From a checkpoint of a small transformer trained on Wikipedia: MLP 2048 GeGLU, no biases in attention or MLP.
MLP neurons of a small language model. Each row is named by its layer, matrix (down: output weights) and neuron, and shows model dimensions 640-735. Each number is 128 + 32 x the weight over its row's rms, rounded and kept within 0 to 255. A neuron's up and down rows have the sign that makes its largest values positive.
A block is one neuron, or neurons of one layer that tend to fire together. After each block is what it responds to, as a language model described it from the Wikipedia text at the highest values.

L2.down143 [167  96 171 134  77 133 126  95 100 100 134 201 151 114 153 178 176 117  77 142 123  86  86 187 134 171 139 185  71 103 143 112 162  98 183 103  85 134 218 164 124 156 140 156 134  79 153  94 122  94 113 130 110 135 118 113 123 120 125 111  79  75 126 219  67 120 143 124 136 104 151 182 112 108 127 113 126  97 122 135 122 126  76 126 114 160 137  69 137 126 128 137 123 116 117 124]
L2.down1110 [138 120 146 148 106 115  95 107 143  93 113 125 125 147 121 160 197 147  99 175 201  73 102 165 106 127  98 177  78 161  87 101 181 156  94 116  98 134 117 158 146 135 120 171 126 109 103 109  99 154 141 211 170 208  81 155 121 139  71 164  86  92  92 196  96 141 144 119 110 165 174 134 181 115 153 112 109 138  68 165 183 134 101 139 129 149 119  60  47 118  87 113  85  96 151 185]
Description: The second digit "0" in 21st-century years written 20xx, right after "2", as in 2007, 2011, 2023–24, in tables and dates.

L5.down48 [121  57 142 163 150 122  83 153 107 120 171 163 116 108 139 148  73 141 114  81 140  90 137 166 126 165  91 110 147 104 144 114 105  97 100 173 155 108 186 180 166 154 135 130 156 117 159  91 152 152 135 131 141 100 167 125 124 130 122 122  61 168 177 186 150 132 182 176 103 135  68 115 114 139 106 139 118 103 119 159  88 105 143  87 171 146 178 114 114 149 150  88  58 119 135 179]
L5.down220 [ 88 163 118 119 120 130 157  76 140 121 122 134 144 168 149 104 101 170 159  96 149 171 137  93 105 127  62  63 113 140 120 152 120  93 143 168 145  62  93 124  85  83 134 123  89 104 174 122 160 126 134 160 191  77 123 123 100  77 163 103 136 133 117 120  98 148 118  83 128 123 108  93  86  99 111 135  75 145 140  75 130 105 137 137 125 161 160 181 161 105 177 104 133 100  72 155]
L5.down981 [112  85 110 109 164 114 129 117 137 108  95 111 136 154  85 111 105 115 156 105 162 125  92 145 119 149 152  89 115 192 152 189 138 130 190 162 169 126 168 195 134 118 121 110 145  82 133  97 142 125 127  94 144 127 115  45 143  76 120 118 163 162 126 243 113 155 129  85 107 125 107 132 134 166  57 140 114 148 131 161 112 147 154 103 125 143  81 126 132 161 130 109 180  84 139 121]
L5.down1847 [151 195 138 104 120 185 105 101  83  73 166 146  97 127 189  96  91 151 167  66 176 170 100  98 116  97 128 123 106 141 145 116 126 105 151 132 141 144 163 123 122 149 113  45 150  98 120 136 146 118 159 107 113 167 137 112 142  75 175 125 112 144 127 135 107  73 121 192 141 115 182 151 109 102 158 184  84 193 148 141 143  94 158 169 107  89 165 133 116  88 147 116 133 125 124 171]
Description: The comma or month name inside a full date, right where the year is about to follow, e.g. "March 3, 1849", "29 December 1954", "in March 1945".

L5.down111 [154 121 141  94 163 132 108 137 149 160 180 173 111 153 129 131 109  85  49  55 161 140 119 114  57 136 122 149 128 189  86 143 147 146  86 114 158 161 120 145 107 117 156 169 111 133 158  93 154 104 151  88 165 117 130 170 162 168 134 136 187 148 115 107 159 161 108 120 138 130  66 133 108  94  36 145  82 146 109 144 195 146 155 120 164  72 134 104 124 130  92 113 145 175 145  99]
L5.down450 [166 105 116 107 131 124 161 140 101 103 130 143 162 159  66 139 100 144 111  91 154 156 146 138 101  93 151 118  78 132 136 143 172 139 134 116 193 154 183 101 139 122 124 160 139 135  73 190 155 168 129 135 118 112  96 139 113 145  90 113 122  73 125 116 101 139  76 113 127 141 139 168  96  40 115 142  88 155 177 103  78 100 100 110  87  90 187  95 125 110  56  97  85 119 103 126]
L5.down557 [ 71 127 125 105 122 111  94 157 133 157 140 160 113 137  30 113 158  75 153 112 101 133 121 178 114 167 198 152 109 112 128 130  68 152 136  68 127 150 167 140 139 129  42 108 137 109  90 124 170 111 186 124 192 174 171  91 106  94 157 169 150  83 165  83 140  60 169 132 138 150 119  91 103 159 140  95 122  96 114 118 100  78 134 167 130 177 140  97  84 122 105 137 134 120  96 160]
L5.down2041 [160 157 179 119 146 133 124 124 136 146 142 101 174  90 117 140 150 135 122 168 147 131 120 105 101 119 191 104 159 180 110 148  84 156 100  83 130  87 155 140 122 115 121  68 118 137 125 178 176 150 178 105 109 167 141  86 120 142 133 191 103  96  78 123 199  76 132  89  88 145 100 105 195 127  94 112 121  99 178  79 136 110 116 151  84 188  97 105 102 171 127 142 141 154 134 113]
Description: The second digit of four-digit years, mostly the 9 in 19xx after "in" or "born" and 8 or 0 in 18xx/20xx.

L5.down203 [170  70 135 129 152 129 131 112 133 133 112 153 114 160 125 102  70 120  70 110 110 116 160  85 101 161 133 100 110 132 165  97 130 129  95 114 110 109 109  76 170 155 172 106 166  66 137 137  81 169 132 117 139 135 147  87  82  73  65 112  99 144 159 170 111 165 104 144  96  80 121  78  99 140 146 103 137 173 156  83  76 147 185 131 172  93 104 141 117 123 111  98 196  94 123 157]
L5.down455 [102 117  90 113  97 136 146 153 142 185 105  94 118 114  95 138 133  71  68 182 121  99 102 111 126 129  40  98 152 117  95  88 148 138 113 114 207 128  96  65 150 149 109  89 146 172 120 110 162 148 114 153 140 135 147 172 170 189 102 137  85 165 174  75 200 158 127  97  74 125 120 122  97  86 133 159 134 148  88 109 137 147 145 166 107 158  96 164 111 137 120 140 141  85 134 127]
L5.down540 [ 71 143 146  80 124  99 140 149 117 192 112  78 106  78 154 155 111 104 150 124  78 143 123  85 122 105 111  50 120 180 108 135 104 108 139 130 132 122 157 132 187 107  95  98 148 121 130 131 128 161 149 108 155 164  84 105  90 119 107  71 137 129 120  80  67 178 127 141 115 143 133 128  92 112 139 122 158 116 113  84 147 160 138 155 148 175  80 168 138 110 106 103 101 129 131 190]
L5.down803 [ 96 152 141 125 142  88 181 152 113 177  86 151 108 167  51 132 151 121 125 177 192 127 147 121 142 120 103 122 147 125 101 102  88 137 131 107 171  93 115 106 108 165  65  85 141  93 132 110 100 188 173 184 131 109 112 126  80  72 155  96 131 203 113 150  96 137 139 126 190  63 131 114  56 149  73 181 132 156 131 117 130 120  94 161 151 122 137 144  79  88 111 113 157 109 161  83]
Description: Ends of adjectives and adverbs, often completed suffixes, that describe time, degree or manner, such as stead-y, slow-ly, late, early, excess-ive.

L10.down425 [134 112  59 152 131 154  65  93 154 164 132 184 171 143 114 119 126 191  93 106  88 178 146 145  96 141 161 111 183  91 164 103 150 120 144  75 160  97 201 120 111 173 170 119 115  25  70  93 100 146 107 130  88 148 146 113 153 102 108  89 155 189 175 163 112 139  91 143 122  68  54 115 111 153 133 148 131  88 116 177 134 177 138  97 159  98 149  96 123 103 138 122 102  79 130 185]
L10.down468 [101 194 124  93 115 158  96 130 127 175 120 113  89 105 157 108  95 145 128 146 129 173 104 164 182 173  89 141 160  77 106 108 159 130  93 206 180 101 133 131  94  66 147  79  92  41 182 112 145 140  82  79  85  90 125 110  33 118 132  84  93 122 134 115 212 176 120 118  78  62 107 120 158  96  56 100 116 120 194  77 125 107 160 141 139 159 134 219 134 126  97 193 138  98 146 165]
L10.down498 [134 115 147 208  87  86 153 112  91 151 102  76 126 115  72 125 109  82  91 121 127 130 113 144 124 109 102 165 137 124 145 154 111 161 106 112 111 143 140 139 169  90 171  91 116  98 108 151 108 100 145  67 121 121 146 118 119  94 134 151 133 150 100 126 118 154 115 156 140 151 203 157 104 131 210 123 149 109 161 155 143 120 148 131 171  94 130 146 105 175 180 148 186 133  83 120]
L10.down628 [117 168 104 123 127 155 111 154 113 116 117 107 148 166 187 115 174 138 176 130 132 161 153 124 154  99 124 152 142 145  95 162 129 142 172  73  86 105 134 152 154 136 116 121 126  98 165 108 103 113 100  62 136 173 143 176 162 163  68 130  91 101  34 181 166 138 122 121 121 108 101  90 140  91 148 123 137 133 129  86  87 117 186 175 118  51 138 106 160 147 178 108 109 122 153 145]
L10.down1425 [124  97 188  87 153 164 136 106 208 131 162 153  68 156 133 151 173 164 141 156 117 147 133 122 160 127 110 142 192 158 165 136 161 101 119 171 128 119 136 156 108 141 151 100  97  37 132 149 158  87  99  42  88 158 107 127 188 179  62  83 101 108 150 148 123  46  65 111 130 145 124 132  88 122 167 122 118 160  92 150 134 152  88 149  81 151 143 117 116 147 140 112 113 140  72  66]
L10.down1630 [192 108 128 107 147 159 176 112 168 123 113 144 131 150 134 156 162 114 131  28  78 147  84 142 204 133 104 116 104 125 140 125 135  97 148  78  63 102 150 102 161 122  87  79 115   0 133 131  89 126 127 152 206  90 124 134 172 116 140  61 131 139 123 188  99 166 100  88  88 110 101 122 107 153 117 124  99 127 138 131 148 144 159 125 134 173 110 114 144 159 152 125 115 125  68 166]
L10.down1692 [105  88  83 187 103 156 125  95 115  76 124 178 185 158 106 106 136 127 167 137 118 128  82 104  71 118  97 153  90 103 158 126 127 114 107  85 119 113 131 164 148 134 119 129 113  24  99 123 159  69 171  61 146 108 147 255 155 110 102 103 108 102 100 113 100 121  98 132 183 113 136  80 110 171 152 115  88 115 147 120 159 141 134 141 135 111 122 110 109 171 173  98 222 130 123  79]
L10.down2045 [143 151 149 100 117 155  97 102 185 150  92 156  78 195  93  85 207 104 182 144 100 124 102 129 104  93  98 156 156  72 155 104 117 107  80 134  79 130 101 111 154  92  99 130  97 127  76 149 129  60 129 128 144 165 143 136 189  93 125 146 153 176 163 120  81 100 125 124 180  82 116 150  77 150 167 172 166 140 162 109  48 146 133 117 142 107 117  90 144 184 142 106 144 176 103 120]
Description: Final head noun of a noun phrase, often after an adjective or possessive, or its plural -s piece, e.g. realm, universities, government, tissue-s.

L10.down336 [130 111  76 132 119 124 137 148 187 165 117  97 158 171  86 103 137 115 115  92 126 116 168 184 159 164  32 135 129 122 152 126  50  90 101 108  48 125  97 120 145 115 169 105 140 105 155 155  98 105  97 109 157 150 176 169  73  80 126  94 120 100 132  68 112  66  72  97 124 136 167 169  78 167 117  65 137 143 101 161 158  96 108 138 104 198 111 144  82 105 119 136 177 100  86 114]
L10.down383 [140  52 108  70  45  82 153 183 164 108 133 171 110 182 163 150  99  75 125 138 146 114 106 102 163 141  91  75 156  77 154 145 100 148  76  68 104 165 160 163 133 144 142 132 141  71  89 147  79 116 122 108 131 134 134 191 150 125 129 168  67 150  99 184 125  64 116 108 123 131 142  74 117 139 119 194  80 144  69 191 118 141 141 172 128 125 106  73 165 120 159  98 142 132 149  89]
L10.down555 [111 151 110 157 107 103 128 152 101 117 127  94 160 166  94 167 170 128 121 162 157  86 115 149 146  94 118 195 127  92 156 158 173 166 119 125 104 107  47 136 149 130 134  91 128  67 126 105 109 136 136 122 164  31  81 153 146  87 106 169 130 181 173 162 116  89  89 132 125 126 137 141  96 132 177  97 120 128 136 111 132 161 119 203 130 137 127  88 164 153 194 119  64 113  84  84]
L10.down630 [187 133 128  93 129 113 103 151  98 147  93 131 154 113  90 146 141  72 213 185 170 169 116 197 159 131  98 127 115 188 134  99 144 106 148 141  90 143 195 110 125  76 120 145 215   0 135 134 117 148 180 139 121 158 121 117 116 100 140 125 134  88  81 122 150 108 149 127 125 177 184 156 100  98 177  80  69  89 108 131  90 129 143 169 165 137 131 148 109 178  89 151 150 162 191 142]
L10.down693 [123  97 107 154 161 100 158 140 157 130  90  87 136 102 142  65 126 147 141 110  94 111 133 145 138  83 118 131 164 136 104 106 137 119 121  95 131 102 110 134  92 142 127 131 150 146  55 181 184 123  95 128  99 148 130 138 105 111 141 118 101 111 147 142 110  52 102 103 143  81 172 133 105  70 144 136 116 123 168 114 142 177 182 171  88 142 120 124 105 137 137 117 120 126 113 124]
L10.down772 [156 107  98 119  68 137 169 146  91 123 129 142 156 103 176 101 123  90  83 156 119 114 115 121 167 139 126 134 140  68 152 130 121 146 126 154 163 148  68  85 115 128 112 107 129  96 112  66 185 150 103 153 152 128 108 106  83 119  68 141 109 163 142 130 138 127  98  90 112 177  86 125 149 158  86 118  77  84 151 180 116 144 165 129 107  53 135  46 193  94  76 205 181  66 120  53]
L10.down825 [104 103 115 138 139  87  85  98 148 100 103  90 141  97 112 112 174 118 144 188 111 139  90 167 115 126 111 138 102 120  59 114 132 105 164 150 131 106 124 178 115 107 180 115 150 110 145 156 207 124 209 125 131 129 121  46 105 170 141 138 122 114 132 152 112  92  62 105  52 123 142 104 138  90  90 116 163 140 135 149 116 109 135 200 174 147 125 175 149 189 162 135 141 134 158 134]
L10.down1458 [ 98  88 190 152 135  80 118 118 167  91 142  74 150 131 148 146 110 127  78 107 106 155  45 180  86  85  69  98 176 156  77 163 100 137 155 151 148 121 186 116 167 205 120  90 142 153 156 114 141 154 143  45 109 133 155 165 173 167 113 125 119 135  72 102  99 135  88  73 137 140  86 161  92 124 100 186 130 197 168 137  81 164 177 125 109 145 102 117 135 142 171 124 172 107  92 126]
Description: Adjectives, often their last word piece, used as predicates after is/was/are or describing people and things, e.g. fer-tile, risk-y, unlike-ly, critical.

L10.down392 [151 208  94  67 113 111 164  87 111 120  95  61 128  98 117 147 212  84 144 150 108 167 158 139 118 202 145  42  81 137 135  80 116 118 119 107  99  88 119 132 122 111 103  83  96 173 150  91 131 149  86 141 117 133 125  85 169 126 121 104  92 164 111  98  85 118 164  98  82 136  93  93 166  98 144  63 155  85 147 133 134 108 111 161 112  75  97 171 140 140 151 116 209 116 142  93]
L10.down641 [114 131 101 120 151 147 104 132  99 136 108  80 131 162 166 184 149 150 161 130 127 154 147 119  80 167 120  86 144 136 107 133  76 102 116 183 121 124 143 157 129 122 139 179 162 192  72  76 147  98 134 125 152  94 193 164 109 130 141 150 114 135 165 172 127 150 147 162 120 129 142 144 161 107  61 127 141  51 173 122 129 130 130 115 140  87 159 137 146 147 108 136 129  65 123 140]
L10.down754 [ 96 147 126 144 144  92 113 197 149 159  81 120 116 145 173 139 154 140 136 166 108 119  92 106  61 167  87 151  98 120 138 114 108 129  55  79  88 132 139 135 151 121 136 157 117 132 140 141 145 108 212 112 131 109 134 117 141  73 151 161 107 160 121 135 129 143 133 110 113 167 127 140 104 120 131 178 123  98  96 138 133 163 107 121 130 104 164 102 142 105 109 123  55  65 100 104]
L10.down776 [125 105 149 116 171 155 110 152 133 118 136 114 169 112 124 156 171 130 142   0 105 133 144  72 148 109  93 123 102 129 158 105 113  69 137 140 116 132 107 157 164  93 176 155 103  83  67 117 128 148 128  87 130  76 195 105 120 151 128  83 170 169 110 153  63 146 121 168 100 109 120 123 100 152 145 125 156 105 128  77  77 111 130 122 111  66 112 152 123  90 154 117 160  92  64 114]
L10.down822 [132  78  78 136 110  92 112 201 167 146 131 161  97  48 170 104  91 169 123 110 121 142  94 122  89 135 141 104 136 143 158 107 174 122  98 141  94 144 130 113 209  98 171 197  82 122 164 164 115 148  85 165 164 121  92 117 149  95  81 105 136 122 127 155 182  97 146 103 142  48 140 130 143 155 179 161 104  71 168 102  55 126  93 138 118  82 113 130 110 186 135 134 166 145 123 113]
L10.down917 [145  88  85 169  62 161 153  68 145  82 126 140  89 107 102 208 129  94 145 118 121 116  85 106 127 108 158 143 126 122 130 163 147  94  82 138 102 139  77 133 109 164 173 161 169 206 129 178  88 101 125 107 105 130 128 169 128  92 164 133 111 203 214 104 132 117 118 123 154 104 133 116 119 150 130 188 139  98 147 105  98 138 154 113 124 101 142 138 108 154 139 107 118 164 150  99]
L10.down1085 [136 125 132 140 145 104  92 175 185 157 125 132  87 162 160 159 116  96  90 138 138 111 148 149 142 116 172 128 225  89  64 166 122 102  51 147  97 144  75 152 146 192 171 120 112 242 180 111 136  63 142 150 125 123 180 137 181 110 112 141 132 138 203 134 114 195 144  83  83  76  99 106 110  92 121 120 164 161 146 162 125 137 119  85 114 130  85 111 114 126 125 232 144 103 122 135]
L10.down1502 [116 116 100 163 129  84 118  85 139 119  96 113  96 145 187 158 132 112 118 125 108 115 119 158  92 110 132 155 109 147 126 100 152 155 152 109 105 116 160 130 159 167 159 153 127 123 107 183 122 176 152  94 113 116 171  90 133 176  73  80 102 137 206 148 134  72 110 155 118 147 101 170 123 114 109 130  79  98 152 131 154 111 142 103  74  89 171 150 151 114 170 120 135 193 137 101]
Description: The first or second digit of four-digit years in lists, tables and date ranges, such as the 1 of 1990, the 0 of 2008 and the 1 after 1988–.

L2.down1315 [137 109 118 100 138 132  70 149 113  94 169 146 143  70 113  63 131 151  64 117 128 160 163 163 149 157 179 130 171 104 106  98 100 115 140 126 120  62 185 103 122 203 198 123 102 132 104 140 148 142 131 126 161 126 169  93 149 161  86 146 129 144 136 142  95 122 127 175 129 107 167  91  97 174  99 160 125 169 130 142  93 112 157 131 196 150 122 150 101 162 173 186  98 126 155 159]
L2.down1858 [133 100 133 133 160 121  53 131 154 121 163 168 137  89 117  57 115 185  40 130 128 143 142  97 122 151 152 182 154 113 146  91  92 123 166 118 160  80 180  93 137 161 169 134  90 155 116 180 147 162 151  87 176 121 166 112 133 162 143 152 120 135  94 193 121 148 110 149 151 106 157 103  99 200 152 137 175 157 117 135 187 144 180 154 207 158 185 123 120 117 150 105  76 122 118 133]
Description: The plural "s" split off a noun stem (portrait-s, column-s, colour-s), plus whole plural or mass nouns like games, music, matches.

L10.down206 [ 91 202  91 151  57 117 104 133 107 119 126 109 120 136 147 121 142 135 150 181 140 120 190  45 147 102 140 100  95 102 194 183  78 168 148 109 143 125 177 162 104 148 105 132 125  87 140 135 126 142 159 152 132 109 100 100 204 108 167 112  73 145  51 125 158 129  92 128  86  87 107 154 150 174 127  83 112 106 155 168 141 165 161 103 124 145  47 127 220 146 132  44 109 143 114 191]
L10.down463 [141  92 154 180  80 141 117 130 130 127 121 139  92 131 124 157  97 162 118 110 126 106 185  90 111  96 142  95  83 180  66 155 139  75  73 182 144 164 131 145  89 137 117 109 105 237 154 149 168  93 160 172 224 130 163 205 100 118 137 159 121 101 118 134 113 141 117 162 143 179 140 137 129 137 111 106  86 179 132 159  87 175 171  97 130 117 130 130  97 227 118 159 150 109 121 135]
L10.down1540 [124 145 214 127 164 112 142  94 132  84 145 145 173  71 155 139 120 100 108 139 145  92 114 138 143 131  77 106 111  87 116 153 160  59 131  99 122 123  70  89 144 107 110 105 116 134 112 158  87 138 121 143 159  88 133 114 148 119 110 133  94  49 103 115 151 153 186 145 141 116  66  91 116  96 181 175 110 131 152 134 168  86 139 170 124 145  93  81 138 100 107  96  95 129  92 147]
L10.down1743 [155 126 172  89 124 105 162 180 113 128 125 117 154 135 128 165 139 148  82  66 202 129  96 154 120 126 165 170 141 151 148 126 166 152 152 199 140 206 176 220 132 177  96 153 141 171 197  93 148 151  96 130 121 157 152 153 143 108 120 170 136 127 104  91 126 166 172 149 161 128 158 171 103 107 117  99 132 137 160 119 133 119 188 145 154 139 165 181  62  83 118 129 136 128  98  57]
L10.down1749 [ 87 131 154 182 129 135 179 138 112 136 142 113 169 108 104 135 169 157  84 185 121  50 142  42 174 156 184 132 107 119 154 168 107 163 208 172 141 134  77 125 109 148 136 106 143 102 106 150  86 132 125 122 147  94 137 118 192 198 111 143 135 143  56 144 105 159 167 107 124  72 123 121  80 148 167  68  77 147 128 102 111 123  92 109 171 109 128 193 127  92  93 158 137 119 113 153]
L10.down1777 [102 163 108 140 179 117  61 115  89 131 126 177 175 127 163 119 117 105 122 149 108 137 166 117 134 111 186 145  96  69 117 134 138 133 177 138  89 100 132 137 141 125 114  93 146 205 164 190 134 138 154  81 188  86 148 133 160 126 157 154 148 112 105 108 185 152 121 117 101 106 212 106  63  87 126 198 138 157 156  85 107 142  81 138 164 173 159 119 175 121 127  62 203 150 106 143]
L10.down1877 [171  95  65 146 131  98 179 138 144 123 178 148 145  96 147 188 108 156 114 141 184 181 163 116 158 187 159 147 155 141  57 124 158 119 119  98 110 113 122 157 115 174 103 175 164 183 105  76 164 143 129 123 174 165  61  97 183 116 127 153 156 156  90 113  78 145 137 111 140  94 120 134 211 189 185 117 172 129 144 115 186  89 137 127 158 110 121 125 126 121 144 160  95 149 158 233]
L10.down1905 [143 122 145  64 127  84 191 179 111 101 116 163  92 104 143 154 136 124  92 113 120 130  53 103 175 137 116 114 137  98 102 206  88 127 123 137 166 149 112 105 111  96 175 143 116 188  96 129  64 147 119  87 109 126 130 151 139  85 163 147 178 125 150 104 161 137  91 123 137 110 140 142 169 152  65 116 161  99 147 173 152 140 108 107  88 117 142 102 184 123 136  79 158 132 126  96]
Description: Month names inside full dates, such as 3 June 2016, March 5, and on 23 May, plus the comma after the day; also first pieces of club names in football results (Ajax, Gillingham, Hibernian).

L5.down259 [109 124 101 177 104 103 168 135 164 150 119 157 116 154 182 137 160  95 127 122 135 131  95 138 140 116 130 115 129 178 173  99  98 109 110 210 175  78 151 183 122 145  93 156  67  65 126  77 172 135 112 113 134 121  98 146 142 122 144 127 196 176 193 155 155 108 149 124 127 196 100 123 121 129  51 121 141 136 146 179  86  98 128 152 140 171 185  87  80 108 182 129 156 117 139  71]
L5.down348 [160 162 142 162 103 136  85  83 161 127 145 161 127 185 139 110 100  92 133 121 126  65 113 200  90 116 101 109 115 157 183 131  80  58 111 181 176 114 140  88  89 117 129 129 139  85  87 150 133 150 142 192  69 117 201 127 109  91 168 147 124 127 113 188 162 116 121 179  93 171 111 101 148 127  78 153 154 105 116 159 101 140 133 147  87 186 108  44  84 153 118 189 169 126 139 133]
L5.down524 [143 122 188 115 138  96 123 163 164  89 101 154  68 120 136 111 103 139 136 147 152 109 102 142 154  53 134 124 133  73 164 136 125 124 183 152 194  96 163 115 189  93 146  83 174 157 150 190 108 114 118  46  39 139 112 203 122 146 118 148 191  84  99 186  91 150 120 161 107  98  81 185 116 128 123 129 174 140  87 150 172 129 142 165  86 155  84 131 113 135 107 109 130 127 115 104]
L5.down1408 [137  77 117 130 107 108 194 130 172 177  99 149 140 134 129 145 162 136 115 122 145 126 117 176  74 134  98 140 151 153 171  83 117  81 156 180 119 133 157 150 137  91 153 135 150  79 136 119 141 186 116 147  77 110 190 158  84  81 209  95 100 108  75 134 209 147 140 143 196 132 179  95 135 155  85 119 117  57  86 120 142 121 142 159 104 191 133 170 168 126 101 150 105 119 127 173]
Description: The plural ending s or es split off a noun stem, as in bond-s, animal-s, sex-es; also whole plural count nouns like troops, residents, singles.

L2.down369 [163  92 155  68 169 138 149 193 116 139 111  86 127 107 106 102 153 142 107  86 166 136 132 142 161  80  92 164 105 145  93 147 139 199 111  71 136 181 122 211 120  72 130 121 116 143  46 129 137 114  81 119 123 134 153 140 147  99 100 104 115 184 103 170  95 105  66 165 110 182  99 114  98 150 142  97 151 194 121 146 155 100 135 129 138 120 168 184 130 155 123 141 142 103 129 129]
L2.down1838 [ 81 135 159 136 175 124 135 132 187 117 118 171 115 161 119  90 148 105 117 148 147 174 168 108 162 130 122 120 132 111  99 132  64 154 138  72 150 129 129 159 119 112 179 119 190 129  75 147  97 162 184  99 132 164 139  97 117 123 167 119  72 179 137 122 139  99 152 180  84 150 144 103  93 118 108 146 134 104 129 126  72 117 170 144 108 110 129 174 159 129 121  72 174  89 144 149]
Description: Opening subword pieces split off a longer word, mostly "un" (unrest, unconscious, unless, uncle), plus "dis" (discard, disbanded) and "Le" (Leeds, Leanyer).

L2.down319 [123 182 181 149 185 147 111  76 118 130  77  83 134 121 126 131 105 110 111 157 149 179  62   0 129 127 142 173 137 103 110 145 131 101 106 174 132  91 130 170 115 115  90 127 120  91 140 199  68 142 162 153 118 159  50 143 159 139 123 124 123 144 101  71  56 116  91 132 104 123 114 128  99 127  47 101 179 113 137 150  74 115  95 132 116  97 174  70 156  75 121 107 184 135 149 121]
L2.down1582 [ 82 146 110 157 111 137  69 115 181 143 138 129 129 144 134 166 131  69 151  67 154 139 106 154 146  94 132 144 122 136 165 116  94  92 117 120 153 147 112 128 147 144 138 158 137 151 172 122  77 138  64 157  65 100 139 140 158 132 124 125 196 123 177 131 165  99 125  85 144  89 117 146 161 123 127 154 113 131 164 114 150 161 142 169 117 155  90 111  89  72 174 170 143 143 164  86]
Description: Month names beginning a date, mostly after on, in or table pipes, as in "on November 29", "August 11", "Jul 2023".